{"num_attention_heads": 10, "init": "uniform", "lr_mult_o": 0.724, "lr_head": 0.00642, "decay_fraction": 0.61, "max_steps": 8013, "dataset": "wikipedia_en"}
MLP neurons of a small language model. Each row is named by its layer, matrix (gate and up: input weights; down: output weights) and neuron, and shows model dimensions 464-591. Each number is 200 + 40 x the weight over its row's rms, rounded and kept within 0 to 999. A neuron's up and down rows have the sign that makes its largest values positive.
After each neuron's rows, "fires after" lists the tokens most often just before its 100 highest values on Wikipedia text that the model never trained on.

L2.gate63,119,244,148,172,235,231,79,158,161,180,243,166,212,229,225,206,143,213,175,259,137,249,135,205,228,192,202,185,217,228,198,195,223,170,274,212,208,250,210,92,185,116,205,172,163,222,225,158,189,269,182,211,177,148,175,206,238,153,214,165,208,169,170,203,169,204,270,171,158,179,204,185,295,200,240,221,182,171,241,191,169,237,161,179,247,144,146,237,211,227,219,173,203,103,180,109,196,172,210,191,188,110,175,245,202,255,118,274,132,214,230,237,249,166,235,192,238,224,258,219,161,306,175,131,242,274,244,255
L2.up63,177,242,129,213,225,230,177,217,269,175,194,211,258,228,189,241,235,184,264,261,212,111,192,180,149,194,233,150,244,225,284,232,195,219,143,179,177,191,192,100,240,275,146,111,182,172,213,219,203,182,195,207,226,202,279,184,195,259,209,276,276,172,209,169,186,222,165,196,184,162,202,200,224,202,149,182,160,106,252,233,218,218,219,252,198,190,216,243,142,175,234,222,191,212,188,211,220,216,198,194,243,205,231,265,189,157,200,187,160,143,192,177,138,237,225,270,152,137,239,164,297,209,203,255,165,306,110,154
L2.down63,224,208,145,202,258,264,137,236,215,161,180,203,161,218,224,170,154,148,182,201,250,220,218,179,127,219,177,160,242,298,209,182,270,196,150,162,225,274,193,164,159,200,235,247,244,206,199,233,218,243,193,230,128,206,265,171,219,202,247,262,219,118,234,171,171,198,173,234,179,141,216,204,224,252,218,221,245,148,204,275,247,180,231,204,161,259,180,125,182,189,269,180,254,205,192,216,186,226,137,227,188,220,257,207,221,206,251,229,187,219,243,191,229,209,110,232,219,193,217,210,234,272,248,220,207,215,239,199
fires after: "the ", "'", "The "

L2.gate462,126,160,166,215,266,190,206,166,223,208,159,187,135,144,195,259,145,224,191,203,196,222,214,248,276,213,177,139,150,195,279,232,227,225,228,198,219,197,211,174,237,156,182,168,187,140,157,257,163,210,201,139,219,226,141,136,201,217,280,177,177,168,146,252,170,211,125,178,244,128,210,164,216,245,173,261,170,216,228,233,204,174,237,135,230,194,229,195,258,163,225,144,223,177,154,157,248,181,195,254,126,138,158,104,181,234,176,277,149,237,201,230,195,178,183,221,206,258,240,246,231,214,201,198,177,190,259,222
L2.up462,167,176,260,321,193,201,243,234,243,150,197,195,283,205,94,221,159,269,181,304,171,225,251,196,238,249,214,202,194,196,230,223,162,254,205,202,207,249,231,172,177,159,234,184,179,164,165,276,164,260,251,207,164,159,174,171,224,183,253,232,227,155,163,257,232,161,158,147,253,201,169,194,203,234,208,204,247,178,222,223,209,142,214,213,283,158,153,200,223,193,218,101,240,171,135,195,237,120,241,235,224,127,189,184,246,203,212,295,242,199,155,144,203,200,258,177,215,193,191,173,251,163,216,200,289,164,168,161
L2.down462,155,235,262,247,162,192,246,234,176,232,185,193,217,248,153,225,274,256,202,237,244,169,202,147,127,239,156,125,256,187,200,192,149,237,133,162,237,233,180,279,228,232,199,163,160,268,129,282,220,227,318,195,173,215,199,205,122,174,240,173,218,225,155,237,222,272,204,229,202,232,182,149,200,213,215,183,232,167,172,260,231,112,182,169,248,180,209,129,267,192,219,229,227,172,156,156,246,182,181,164,315,115,214,156,204,174,196,172,302,265,170,205,211,232,229,139,212,228,255,148,213,245,211,156,239,200,223,187
fires after: "the ", "The "

L2.gate632,180,225,220,228,162,278,194,278,207,190,258,140,145,185,188,186,243,212,160,175,206,184,221,236,189,188,164,271,162,171,154,175,200,269,248,240,243,153,250,127,183,100,219,176,257,198,205,192,139,143,146,141,172,238,167,189,286,139,206,270,200,181,159,216,164,220,146,208,183,234,173,228,199,239,171,177,184,221,150,203,170,209,232,198,72,172,257,186,267,202,144,284,204,209,234,237,154,136,211,224,189,202,190,164,143,227,261,170,124,190,240,183,197,219,196,182,182,238,270,241,271,168,196,250,196,204,197,211
L2.up632,180,145,171,216,174,177,121,167,239,266,281,225,230,147,223,233,210,224,200,185,230,184,166,171,180,186,200,202,213,208,255,189,158,268,148,175,144,181,311,223,225,102,225,157,126,200,131,196,201,206,138,135,251,221,165,151,196,174,246,135,321,150,155,237,143,198,217,268,166,178,222,163,210,210,272,188,171,174,212,197,185,132,197,240,159,193,115,237,158,143,187,200,213,202,315,237,225,134,152,219,210,189,175,239,240,215,229,197,266,234,203,198,240,200,165,146,119,226,225,123,174,221,203,202,153,178,195,185
L2.down632,228,223,190,167,176,186,226,234,156,222,253,142,194,152,157,183,195,112,177,294,265,195,269,175,195,174,247,189,212,140,288,207,138,231,214,197,134,122,211,186,148,155,168,151,273,172,196,214,302,138,171,130,231,184,265,206,248,234,230,167,173,262,212,252,195,229,194,147,147,246,218,195,241,206,123,207,189,220,234,180,204,193,219,184,185,134,210,184,167,181,187,227,203,209,232,223,156,198,137,251,211,169,217,181,190,205,197,155,203,239,190,179,241,179,191,190,274,170,227,163,169,188,261,238,197,89,261,211
fires after: ".", "(", ": ", "|", "| "

L2.gate208,180,188,159,200,230,221,138,255,229,216,207,261,159,212,192,187,194,194,179,245,221,200,185,220,217,143,105,204,164,178,205,201,306,144,224,209,239,250,171,193,140,138,250,215,181,190,134,143,179,196,190,217,145,149,178,148,204,135,208,135,185,132,193,252,193,192,239,220,193,199,175,176,241,228,196,176,142,196,236,273,179,250,247,204,259,183,203,217,255,154,207,150,236,158,175,126,213,151,147,288,138,176,150,221,187,243,195,185,168,179,229,206,211,133,182,186,267,183,181,229,263,191,119,176,227,238,213,213
L2.up208,158,242,202,277,143,201,227,177,156,95,191,149,173,200,133,222,208,194,209,211,208,152,228,245,258,183,138,202,178,185,212,184,176,211,154,131,193,193,228,123,189,261,231,195,149,229,174,184,209,140,189,185,188,220,209,180,214,190,166,192,220,183,179,240,205,207,215,124,187,177,150,204,239,191,302,214,225,230,217,243,152,256,102,199,183,187,235,231,177,219,160,241,171,207,191,181,182,274,162,275,209,278,175,210,192,239,209,133,195,235,216,143,154,140,229,229,239,134,138,212,112,208,147,200,114,207,177,245
L2.down208,178,195,134,200,215,182,238,277,264,160,184,199,235,167,222,141,246,157,229,248,194,99,197,219,221,176,229,206,135,184,188,158,222,220,202,185,132,187,270,184,180,201,168,258,178,190,218,231,201,216,191,257,161,266,238,156,224,254,215,227,222,199,211,230,180,225,140,261,220,194,188,195,285,185,197,185,231,198,149,167,217,197,142,190,254,250,223,165,258,231,152,212,222,166,196,159,271,243,210,242,185,239,162,218,236,264,187,160,228,194,161,191,223,198,220,200,255,197,154,246,270,121,214,245,232,126,222,190
fires after: "the ", "of ", "a ", "first ", "his ", "two "

L2.gate526,204,220,232,164,198,221,130,153,183,212,168,198,162,182,166,185,167,157,180,187,307,184,136,205,234,188,183,245,256,170,189,167,181,185,267,150,201,198,179,195,281,157,156,263,219,233,167,197,216,141,183,211,169,151,262,195,182,223,215,204,229,244,187,210,158,142,206,187,181,126,174,181,104,242,194,207,243,232,227,282,238,139,269,254,185,144,265,189,207,155,168,209,216,245,209,130,221,146,300,149,238,165,232,184,214,146,213,272,233,222,238,255,250,198,154,200,177,271,149,217,202,253,165,193,142,151,190,268
L2.up526,229,229,243,197,160,219,170,229,329,247,194,156,236,117,234,167,170,235,162,216,212,186,172,199,236,194,185,237,226,202,159,186,213,256,88,230,164,153,172,198,174,186,116,205,294,213,181,271,283,219,168,203,138,217,220,189,153,209,170,193,245,212,226,217,174,201,243,137,182,215,230,215,246,140,167,99,198,196,201,182,172,212,116,209,135,142,205,238,147,146,220,182,144,144,116,186,144,287,268,199,210,231,136,164,220,248,190,144,236,229,208,209,211,165,151,184,214,275,161,184,262,166,176,196,163,171,221,205
L2.down526,116,118,205,89,178,251,183,102,210,212,124,200,200,231,257,241,149,206,159,203,220,172,155,169,210,269,177,269,225,186,150,143,213,241,259,174,217,224,202,181,171,193,154,228,211,189,108,220,192,110,248,176,200,255,221,299,151,184,189,120,231,225,223,166,135,107,168,191,164,243,185,180,211,180,111,223,231,172,175,307,177,261,240,153,207,222,120,224,233,230,141,224,256,179,175,222,189,172,238,180,218,151,157,238,205,195,164,226,204,148,278,184,166,166,155,214,218,218,242,275,220,185,168,191,214,231,176,277
fires after: "New ", "U", "Los ", "the ", "| ", "S"

L2.gate432,171,169,129,225,192,198,168,133,123,151,224,121,185,228,227,186,199,195,201,205,257,161,229,224,310,218,174,197,208,263,244,142,205,170,100,280,195,203,103,224,135,170,184,205,182,138,230,192,292,215,228,178,189,278,230,273,210,167,176,140,191,171,282,152,163,218,183,265,186,170,151,241,158,189,213,240,192,207,261,323,179,204,210,111,161,245,149,207,220,221,286,211,201,188,180,201,187,173,169,264,233,170,227,219,174,175,220,231,236,217,224,156,239,215,249,172,225,223,106,225,234,182,231,140,162,186,226,264
L2.up432,218,226,130,216,184,226,282,241,236,185,237,263,200,210,236,182,301,149,242,193,244,179,236,155,220,180,208,254,157,193,206,241,218,279,262,246,151,180,174,212,234,184,232,128,163,228,149,206,177,241,225,223,222,238,209,148,185,205,178,186,183,274,274,306,205,150,254,237,241,196,144,207,201,180,197,193,156,237,254,187,183,192,146,185,250,159,128,201,150,256,244,206,211,109,268,168,222,216,159,255,205,198,178,211,164,174,181,167,175,136,290,193,212,236,141,235,215,219,203,136,177,194,223,211,186,159,240,173
L2.down432,142,231,138,229,187,188,207,177,179,173,207,199,232,216,224,206,265,222,260,110,228,124,242,170,256,200,178,180,261,180,230,201,241,237,241,163,209,174,185,177,272,241,199,187,181,129,221,210,168,182,179,205,229,180,280,187,258,166,147,208,275,258,192,211,241,210,137,195,255,237,184,193,141,203,209,160,165,164,191,249,192,175,174,157,182,261,183,164,203,260,263,166,187,183,225,192,174,159,244,220,179,204,322,230,171,180,183,200,159,265,224,183,267,218,210,179,192,172,110,242,207,154,219,257,195,145,146,188
fires after: ".", "As ", "2", "^{"

L2.gate167,227,91,263,216,220,254,177,187,185,187,161,271,191,143,185,219,233,227,194,181,270,229,123,177,267,192,195,184,186,153,205,202,198,257,168,266,182,249,196,208,228,216,154,197,155,191,176,121,176,245,223,198,236,236,253,210,114,169,170,256,221,215,184,162,198,175,204,232,217,261,207,263,210,166,244,240,197,138,254,215,132,224,216,193,173,152,166,187,214,190,179,219,192,222,192,186,194,81,169,174,197,216,300,190,189,201,261,168,173,193,234,210,210,114,230,172,236,208,123,181,238,117,257,159,210,179,333,190
L2.up167,207,275,173,212,113,203,221,207,176,198,214,160,173,153,144,92,155,208,87,237,223,191,126,192,190,207,249,233,113,195,264,188,252,263,218,181,220,253,187,161,230,203,267,271,218,221,262,240,179,135,224,225,184,290,178,204,207,153,219,222,146,216,150,179,157,197,191,257,218,171,203,176,236,242,196,196,252,176,179,251,263,265,215,173,138,193,210,188,156,191,211,186,212,239,249,250,252,158,194,198,169,177,179,136,194,208,197,170,218,205,102,166,192,181,218,220,203,207,189,237,148,199,223,169,152,299,185,177
L2.down167,132,183,198,205,224,206,177,231,149,182,187,216,184,233,206,208,205,220,225,211,156,195,196,185,177,205,201,244,210,237,216,194,153,260,170,218,198,194,129,125,138,230,188,240,241,211,112,239,187,188,170,175,152,245,153,203,186,152,210,112,194,246,158,193,177,221,148,229,228,220,265,241,289,135,180,144,228,214,244,180,221,191,187,222,152,200,161,206,219,294,166,202,174,264,193,214,272,243,90,242,225,203,156,186,223,244,208,150,244,259,178,190,329,161,120,198,201,204,232,147,157,193,242,223,178,184,188,218
fires after: "\n", "\n\n", "| "

L2.gate562,243,241,211,190,228,232,156,146,229,238,179,213,180,225,206,131,192,148,171,216,214,289,237,226,178,229,168,138,209,293,147,198,173,197,211,185,276,163,218,238,174,181,121,220,220,165,179,196,267,137,189,229,217,198,314,204,178,137,197,189,142,161,179,203,160,184,199,176,179,243,241,179,189,127,220,206,196,239,162,157,188,257,237,219,209,249,183,126,203,251,296,186,108,164,186,222,209,131,267,160,214,214,225,251,260,213,213,130,205,220,174,205,195,202,201,235,178,254,135,156,150,175,134,212,147,126,206,166
L2.up562,207,193,185,142,185,215,154,235,202,203,159,166,237,208,145,181,65,299,229,231,245,213,203,216,199,217,186,215,153,215,160,200,165,230,297,220,226,253,217,148,260,206,204,245,140,245,213,241,168,190,172,217,239,202,188,155,210,273,191,139,222,170,241,137,192,205,221,149,263,212,101,145,247,158,304,111,178,205,181,198,248,242,150,271,167,208,227,227,129,172,196,173,195,117,161,220,179,131,197,255,225,184,213,142,210,178,187,271,240,202,270,160,241,209,223,185,245,116,169,217,161,221,133,234,176,230,188,198
L2.down562,210,243,222,189,158,247,198,182,198,211,236,223,200,184,176,185,130,252,213,278,204,151,134,130,253,224,233,246,214,282,215,219,200,152,266,232,243,153,231,241,221,220,166,151,139,209,223,194,229,110,221,191,189,147,178,174,250,180,106,212,199,201,148,207,194,165,302,225,257,270,218,277,172,175,230,278,190,250,256,222,176,197,253,198,177,179,191,218,164,153,249,210,199,188,235,188,144,239,273,134,96,160,217,214,197,193,272,199,234,213,201,308,239,159,257,228,91,191,159,157,175,202,198,179,137,106,136,235
fires after: "201", "–", "197", "200", "202"

L2.gate625,194,218,211,234,191,209,227,213,222,206,198,173,174,221,230,158,159,187,254,245,224,229,195,236,243,221,156,218,173,185,184,172,193,200,268,178,258,156,238,219,186,158,248,192,179,167,202,289,251,224,221,173,197,234,181,184,210,283,235,211,223,245,166,212,222,258,171,181,184,224,205,219,148,122,200,227,174,163,226,186,212,159,179,218,143,212,193,217,201,213,204,155,160,213,221,220,232,242,166,214,128,154,237,164,206,282,228,188,164,308,152,203,192,205,188,232,185,169,176,197,180,200,235,178,144,217,232,228
L2.up625,238,231,182,185,172,157,225,203,223,138,224,146,168,165,175,188,217,210,170,177,180,183,105,185,168,224,143,195,250,216,254,194,135,219,176,220,219,257,214,234,196,183,187,224,214,247,221,247,113,214,244,215,165,208,116,178,216,275,105,175,185,208,196,130,190,200,160,198,189,226,194,157,169,132,219,253,137,177,275,95,198,211,187,223,198,245,281,232,205,265,236,188,158,232,265,180,191,232,243,282,220,238,205,166,207,210,194,219,190,246,213,171,134,155,153,182,178,198,238,193,145,157,242,181,214,185,233,145
L2.down625,228,211,174,252,124,202,239,230,242,162,228,245,159,141,203,196,206,254,219,253,87,201,157,188,178,200,158,148,198,161,179,218,196,159,165,224,222,190,227,167,142,141,203,247,295,187,182,168,183,210,176,167,159,174,236,261,204,181,167,280,199,206,185,154,134,186,150,159,278,209,213,175,130,254,181,201,155,172,160,225,212,203,211,218,244,229,198,197,164,203,235,256,257,252,210,149,153,218,204,224,244,210,252,156,188,242,234,189,178,173,162,229,164,213,185,362,231,184,188,246,241,209,230,211,257,175,265,187
fires after: ".", ") ", "% "

L2.gate477,201,202,214,175,217,164,228,229,111,213,231,184,155,177,253,214,169,224,214,214,243,185,156,227,168,205,187,244,180,187,196,168,256,212,245,119,231,245,172,228,197,212,248,249,166,198,157,160,186,227,273,260,243,187,272,223,168,240,160,164,190,128,190,162,213,156,275,221,212,243,191,158,251,140,151,194,202,124,249,197,206,253,246,182,212,188,211,195,240,180,206,248,221,177,254,175,187,290,104,126,218,203,229,240,176,201,233,192,224,198,230,193,177,188,262,178,258,199,223,262,206,155,163,150,274,142,156,141
L2.up477,251,211,258,226,212,182,198,220,166,212,173,205,147,198,220,204,218,185,155,215,159,209,195,182,142,251,153,189,122,160,202,222,207,180,216,280,200,210,235,194,164,211,209,167,110,210,200,211,175,201,204,192,168,184,210,177,185,210,195,276,165,176,179,276,274,233,221,174,222,240,170,205,202,167,280,207,159,185,236,186,198,189,227,174,199,256,248,134,215,147,185,223,173,227,217,167,144,258,224,176,159,161,196,195,224,219,215,215,78,275,188,236,195,224,188,160,157,194,243,220,177,242,239,183,214,229,187,89
L2.down477,218,150,182,209,228,198,149,196,198,259,149,169,232,166,171,227,162,188,267,263,226,150,189,133,144,253,151,198,210,163,207,186,239,219,205,236,213,209,291,238,195,210,219,238,176,177,199,214,207,236,195,181,201,212,197,154,184,177,220,276,214,264,179,268,190,209,206,213,134,161,148,272,146,165,166,227,280,128,195,169,164,175,166,150,195,214,216,141,151,197,147,124,168,198,226,285,223,226,180,243,182,205,222,146,182,216,230,139,132,202,157,228,211,230,251,190,182,116,166,188,170,190,255,174,177,231,252,171
fires after: "″", "| ", "°", " "

L2.gate238,188,238,233,107,242,198,271,216,201,100,194,151,199,220,227,227,251,222,175,173,203,144,119,256,174,232,192,194,239,241,222,208,179,186,205,169,209,228,276,173,216,163,208,216,207,234,160,75,212,192,207,270,164,164,213,275,194,215,242,207,206,235,225,151,122,256,252,202,139,231,165,168,181,234,188,208,197,189,162,219,225,115,313,197,187,280,178,140,272,209,231,181,214,205,195,116,222,219,256,255,126,102,240,179,209,199,186,185,217,151,261,210,219,151,238,134,149,181,180,197,214,201,80,202,239,172,240,208
L2.up238,213,143,179,175,219,220,211,181,220,143,276,177,160,175,153,158,209,226,229,157,186,222,190,206,176,208,222,102,164,186,210,289,260,249,156,122,256,278,203,209,184,184,208,208,235,221,126,162,286,165,163,268,186,198,249,231,230,196,269,197,179,208,202,182,235,269,215,171,208,218,219,211,174,192,157,182,214,157,185,219,188,259,194,201,201,220,203,187,216,205,258,237,181,205,188,111,148,160,223,219,169,183,175,159,178,195,138,222,199,147,253,234,201,212,246,210,225,163,122,197,221,213,159,257,198,154,222,121
L2.down238,197,194,209,247,170,161,227,197,132,207,168,252,206,146,203,238,209,136,249,217,214,222,169,173,198,244,226,256,177,227,185,241,215,172,229,192,246,284,194,256,230,188,170,248,191,227,204,140,210,186,172,222,278,161,167,272,170,195,203,221,150,204,203,250,128,275,256,217,180,124,217,251,246,191,169,210,236,229,207,284,193,244,234,239,251,197,205,148,147,191,154,193,271,270,246,181,178,218,201,208,219,224,159,225,153,270,227,160,177,159,236,145,292,202,237,135,214,166,214,257,192,195,83,207,154,175,198,181
fires after: ", ", "°"

L2.gate497,233,269,213,233,184,208,238,197,203,253,233,139,203,143,251,248,256,248,176,184,192,183,193,271,151,231,152,176,174,186,212,90,165,132,218,131,226,234,244,201,237,226,204,173,222,201,183,221,199,130,201,206,210,218,284,178,198,218,215,201,191,229,239,169,136,184,179,169,186,184,211,146,203,129,176,177,242,191,253,216,268,188,222,191,147,164,209,184,253,265,259,182,137,186,191,176,186,201,223,213,193,201,198,226,155,214,190,229,185,121,235,272,217,192,158,132,189,216,176,138,202,201,119,249,202,240,165,224
L2.up497,198,180,151,243,242,185,188,222,116,244,287,127,194,186,209,239,214,195,218,220,230,225,192,160,229,213,242,223,175,233,213,144,163,206,288,175,164,144,210,306,212,190,200,185,263,276,226,186,285,201,179,191,220,161,222,245,200,203,164,137,206,170,160,193,162,153,225,186,125,223,228,167,236,148,201,206,210,133,232,143,218,192,250,183,232,202,194,189,262,243,195,179,230,207,167,275,218,283,177,141,231,199,221,200,242,166,185,204,237,220,237,216,174,213,113,145,257,211,216,223,100,159,110,292,228,140,184,183
L2.down497,170,274,146,187,207,185,239,250,184,165,220,232,235,223,209,221,218,232,142,258,185,174,197,209,171,190,209,216,268,210,212,160,158,212,84,224,188,178,248,240,186,138,274,261,161,164,165,215,264,233,158,199,198,140,266,195,191,187,183,188,139,165,266,151,134,144,173,170,144,223,200,144,271,151,227,270,173,198,244,151,238,238,221,238,233,194,190,220,214,204,128,241,139,175,176,207,245,245,154,208,201,297,88,234,217,156,214,216,170,195,160,263,167,258,164,269,190,242,142,209,169,211,118,300,240,179,212,175
fires after: "==", "===", "|", "inhib", ".", "not "

L2.gate271,176,242,173,193,191,211,160,175,137,158,189,187,162,187,171,242,207,236,244,189,220,124,249,233,154,225,282,247,233,105,201,169,258,256,187,197,188,192,202,257,207,115,166,118,220,161,136,233,252,169,238,213,182,219,171,147,186,220,257,184,170,155,190,284,231,111,214,256,239,155,222,200,226,222,184,218,229,203,205,258,174,234,173,238,263,178,234,211,180,174,228,208,159,210,146,198,174,152,265,177,210,127,222,140,265,209,121,133,211,259,177,189,191,128,159,190,212,177,173,167,180,234,205,260,157,225,152,189
L2.up271,194,250,244,266,166,289,192,221,299,203,221,216,187,228,193,227,254,189,163,224,124,170,188,235,188,216,245,224,201,175,146,150,148,185,175,237,257,226,185,222,184,185,205,248,167,224,153,277,160,207,225,161,225,224,203,193,159,171,202,226,189,189,177,213,220,233,224,160,209,162,194,146,191,281,150,131,175,118,275,214,170,176,165,183,138,295,219,222,199,249,205,213,180,187,197,189,207,164,121,148,188,188,213,174,269,195,177,231,224,210,201,171,159,164,212,258,212,160,119,180,125,233,221,181,180,249,145,182
L2.down271,172,275,220,169,198,170,170,194,210,203,131,204,190,228,162,270,219,166,178,188,236,204,247,126,200,253,186,121,229,184,216,234,203,209,246,222,228,191,226,196,212,240,152,204,192,177,281,114,214,199,191,152,215,223,50,209,164,195,151,183,156,207,241,211,224,239,210,226,194,181,238,207,224,178,190,163,181,187,226,160,187,112,217,194,222,193,219,194,161,253,176,205,150,185,117,213,210,203,251,233,184,168,222,232,169,195,110,153,193,185,190,240,234,194,142,147,173,161,145,211,129,132,265,224,223,249,199,212
fires after: "\n\n", "\n"

L2.gate469,238,263,129,161,198,125,172,224,234,178,303,190,249,186,155,225,195,232,168,189,196,197,98,250,232,175,185,196,174,175,203,212,132,202,233,229,150,166,182,168,298,197,173,275,255,201,228,211,284,212,184,141,135,227,203,229,189,198,187,154,190,183,212,194,228,219,250,131,240,153,112,229,172,139,209,160,209,162,246,211,154,234,191,231,308,160,175,203,271,212,169,170,167,204,123,188,193,178,180,230,177,270,200,183,221,220,223,212,198,190,259,176,166,201,185,231,247,244,234,203,189,163,105,190,207,185,166,229
L2.up469,210,273,148,184,194,241,182,184,217,188,165,227,212,258,176,142,187,154,185,144,228,281,157,215,161,219,182,265,225,183,200,171,128,221,188,241,259,224,212,189,202,212,202,261,152,174,185,178,269,187,183,127,146,219,186,248,283,204,189,229,174,155,202,150,151,294,269,225,190,191,244,245,172,204,259,195,204,282,221,166,271,171,127,159,152,181,171,171,151,196,208,199,243,173,162,217,260,192,209,304,304,180,194,191,214,234,217,221,278,112,176,132,216,159,203,243,237,209,159,228,215,178,239,188,176,216,210,147
L2.down469,222,216,177,240,175,153,216,261,215,242,165,237,163,147,171,191,202,197,251,207,210,183,159,237,255,224,153,219,214,229,218,211,143,220,178,254,274,210,190,171,169,192,207,192,244,197,112,242,213,161,165,150,233,195,213,205,231,171,214,209,229,221,122,185,244,161,168,122,275,99,214,194,143,249,245,223,245,190,193,129,172,262,231,220,164,287,244,189,177,180,181,232,182,257,251,200,192,196,191,214,241,183,214,153,164,206,252,200,179,240,187,169,164,208,188,229,186,141,185,186,227,229,230,206,137,222,266,204
fires after: "the ", "was ", "a ", "www", "Website", "re"

L2.gate344,194,183,187,223,213,193,183,243,268,204,144,150,222,217,168,217,135,137,251,238,214,206,217,247,206,121,192,267,135,166,257,185,241,255,269,210,243,186,266,191,196,218,219,205,206,186,169,263,188,216,264,262,195,188,225,200,252,206,176,148,217,260,150,200,199,225,189,176,205,86,156,169,119,200,228,188,114,169,170,223,251,205,185,139,220,167,121,240,186,205,228,126,156,147,149,201,190,134,283,146,217,227,223,131,155,274,245,210,170,151,254,178,212,223,174,212,261,141,242,183,188,179,272,209,251,206,186,203
L2.up344,200,152,187,227,212,207,133,158,259,225,250,183,196,162,181,143,191,181,190,187,210,141,186,160,178,195,134,151,162,211,198,197,206,227,191,221,216,288,197,243,217,236,231,206,105,250,220,224,191,137,202,134,134,205,190,193,271,175,173,152,197,201,184,190,193,218,209,178,216,231,179,190,197,172,201,255,278,174,237,216,144,247,218,236,246,236,287,204,220,183,179,166,267,245,187,268,210,206,184,211,168,217,196,228,196,209,214,187,251,228,98,203,189,315,208,206,256,222,255,174,189,148,191,127,216,227,182,177
L2.down344,204,165,288,180,201,153,227,141,216,190,76,229,234,291,230,115,184,133,213,274,196,201,184,189,190,223,182,166,182,221,142,219,253,180,215,165,171,170,168,230,217,223,211,194,237,210,156,205,128,217,240,203,174,221,250,285,227,214,166,188,202,166,156,160,209,179,200,174,248,206,144,236,187,215,201,156,190,142,214,166,190,180,232,166,196,238,159,133,230,189,228,185,208,214,195,199,165,184,187,221,242,163,194,153,181,115,185,133,246,174,195,247,220,183,179,262,186,218,152,196,123,196,195,190,200,268,135,221
fires after: "The ", "the ", ". "

L2.gate505,166,189,150,142,193,310,199,114,254,176,168,220,243,172,215,230,216,154,104,222,182,174,166,212,185,151,250,178,232,148,242,206,255,217,259,176,166,260,125,199,204,194,192,176,230,221,97,178,271,204,185,203,223,160,242,268,193,242,179,191,171,203,181,164,173,169,186,227,207,221,266,275,169,211,199,194,186,105,252,222,184,236,231,203,175,239,244,193,209,171,200,164,158,191,221,197,201,207,195,123,217,196,260,242,171,151,256,170,184,180,204,198,168,207,174,171,141,214,171,145,117,214,229,237,174,146,207,125
L2.up505,212,204,169,197,201,201,216,116,275,146,206,144,215,199,144,222,295,209,151,153,198,216,241,231,146,172,193,170,219,210,213,177,207,208,251,147,174,208,232,174,211,182,160,207,218,181,170,210,224,199,141,237,207,245,230,228,278,203,221,220,208,194,142,225,115,164,273,265,237,180,260,191,179,181,172,190,148,165,219,208,131,172,228,178,156,140,241,212,235,191,180,175,139,196,211,186,184,211,188,173,235,232,218,202,199,182,226,201,94,154,175,181,244,159,144,145,241,255,217,102,198,131,131,251,174,225,235,139
L2.down505,187,240,155,197,189,213,212,194,264,187,220,167,241,191,181,170,260,200,205,223,242,205,181,244,272,236,197,201,222,224,167,145,184,237,237,220,217,237,200,177,249,204,197,225,216,189,140,171,225,187,169,238,216,169,234,196,218,194,263,258,247,207,147,140,193,168,254,250,238,200,248,263,205,230,234,153,203,122,194,210,148,218,219,210,136,143,206,151,165,251,242,241,183,200,186,199,264,175,178,219,214,187,207,184,237,146,237,191,188,213,180,186,213,160,185,206,201,215,198,183,159,178,190,179,196,197,256,196
fires after: ".", "|", ")"

L2.gate503,207,272,198,151,196,171,184,242,240,180,131,212,255,246,196,211,145,204,176,116,173,198,156,244,88,184,198,174,119,176,135,228,160,291,230,196,207,182,127,190,193,224,174,245,135,244,174,267,171,193,196,190,216,184,221,180,153,231,262,213,208,223,173,218,205,205,150,174,266,141,176,227,225,178,225,211,280,174,202,167,127,226,261,183,142,191,276,277,193,159,204,206,190,220,193,254,196,244,270,175,180,172,232,197,157,232,162,264,211,266,172,159,162,188,190,153,225,114,113,191,241,163,221,184,137,227,273,206
L2.up503,223,270,250,161,174,217,232,171,180,190,183,232,171,194,188,199,196,183,227,202,230,191,223,161,233,235,176,159,147,186,235,180,175,275,191,182,270,182,207,210,132,247,219,222,168,195,165,177,248,102,113,189,198,189,254,158,198,179,179,145,209,226,164,204,172,119,187,260,268,258,225,192,255,265,160,158,211,175,234,210,198,238,185,243,219,133,189,209,238,183,210,188,214,210,172,223,220,293,187,129,232,213,224,191,181,205,201,212,165,229,177,180,299,180,213,233,216,162,175,240,184,274,184,210,182,163,166,129
L2.down503,244,217,205,250,170,133,219,211,223,239,236,209,275,222,174,172,133,195,208,90,175,162,191,213,215,199,224,210,198,162,169,165,167,201,136,201,213,199,199,208,168,252,193,220,234,176,214,200,138,171,219,154,219,175,216,124,189,133,198,186,180,214,244,210,196,157,270,298,178,218,129,238,175,243,226,189,201,154,208,283,145,154,221,256,259,154,206,252,215,238,269,212,200,165,236,128,264,172,211,153,320,233,198,162,170,217,184,253,176,217,145,172,231,240,201,137,218,192,192,185,174,255,246,197,179,200,222,199
fires after: "|", "\n", "\n\n", "1"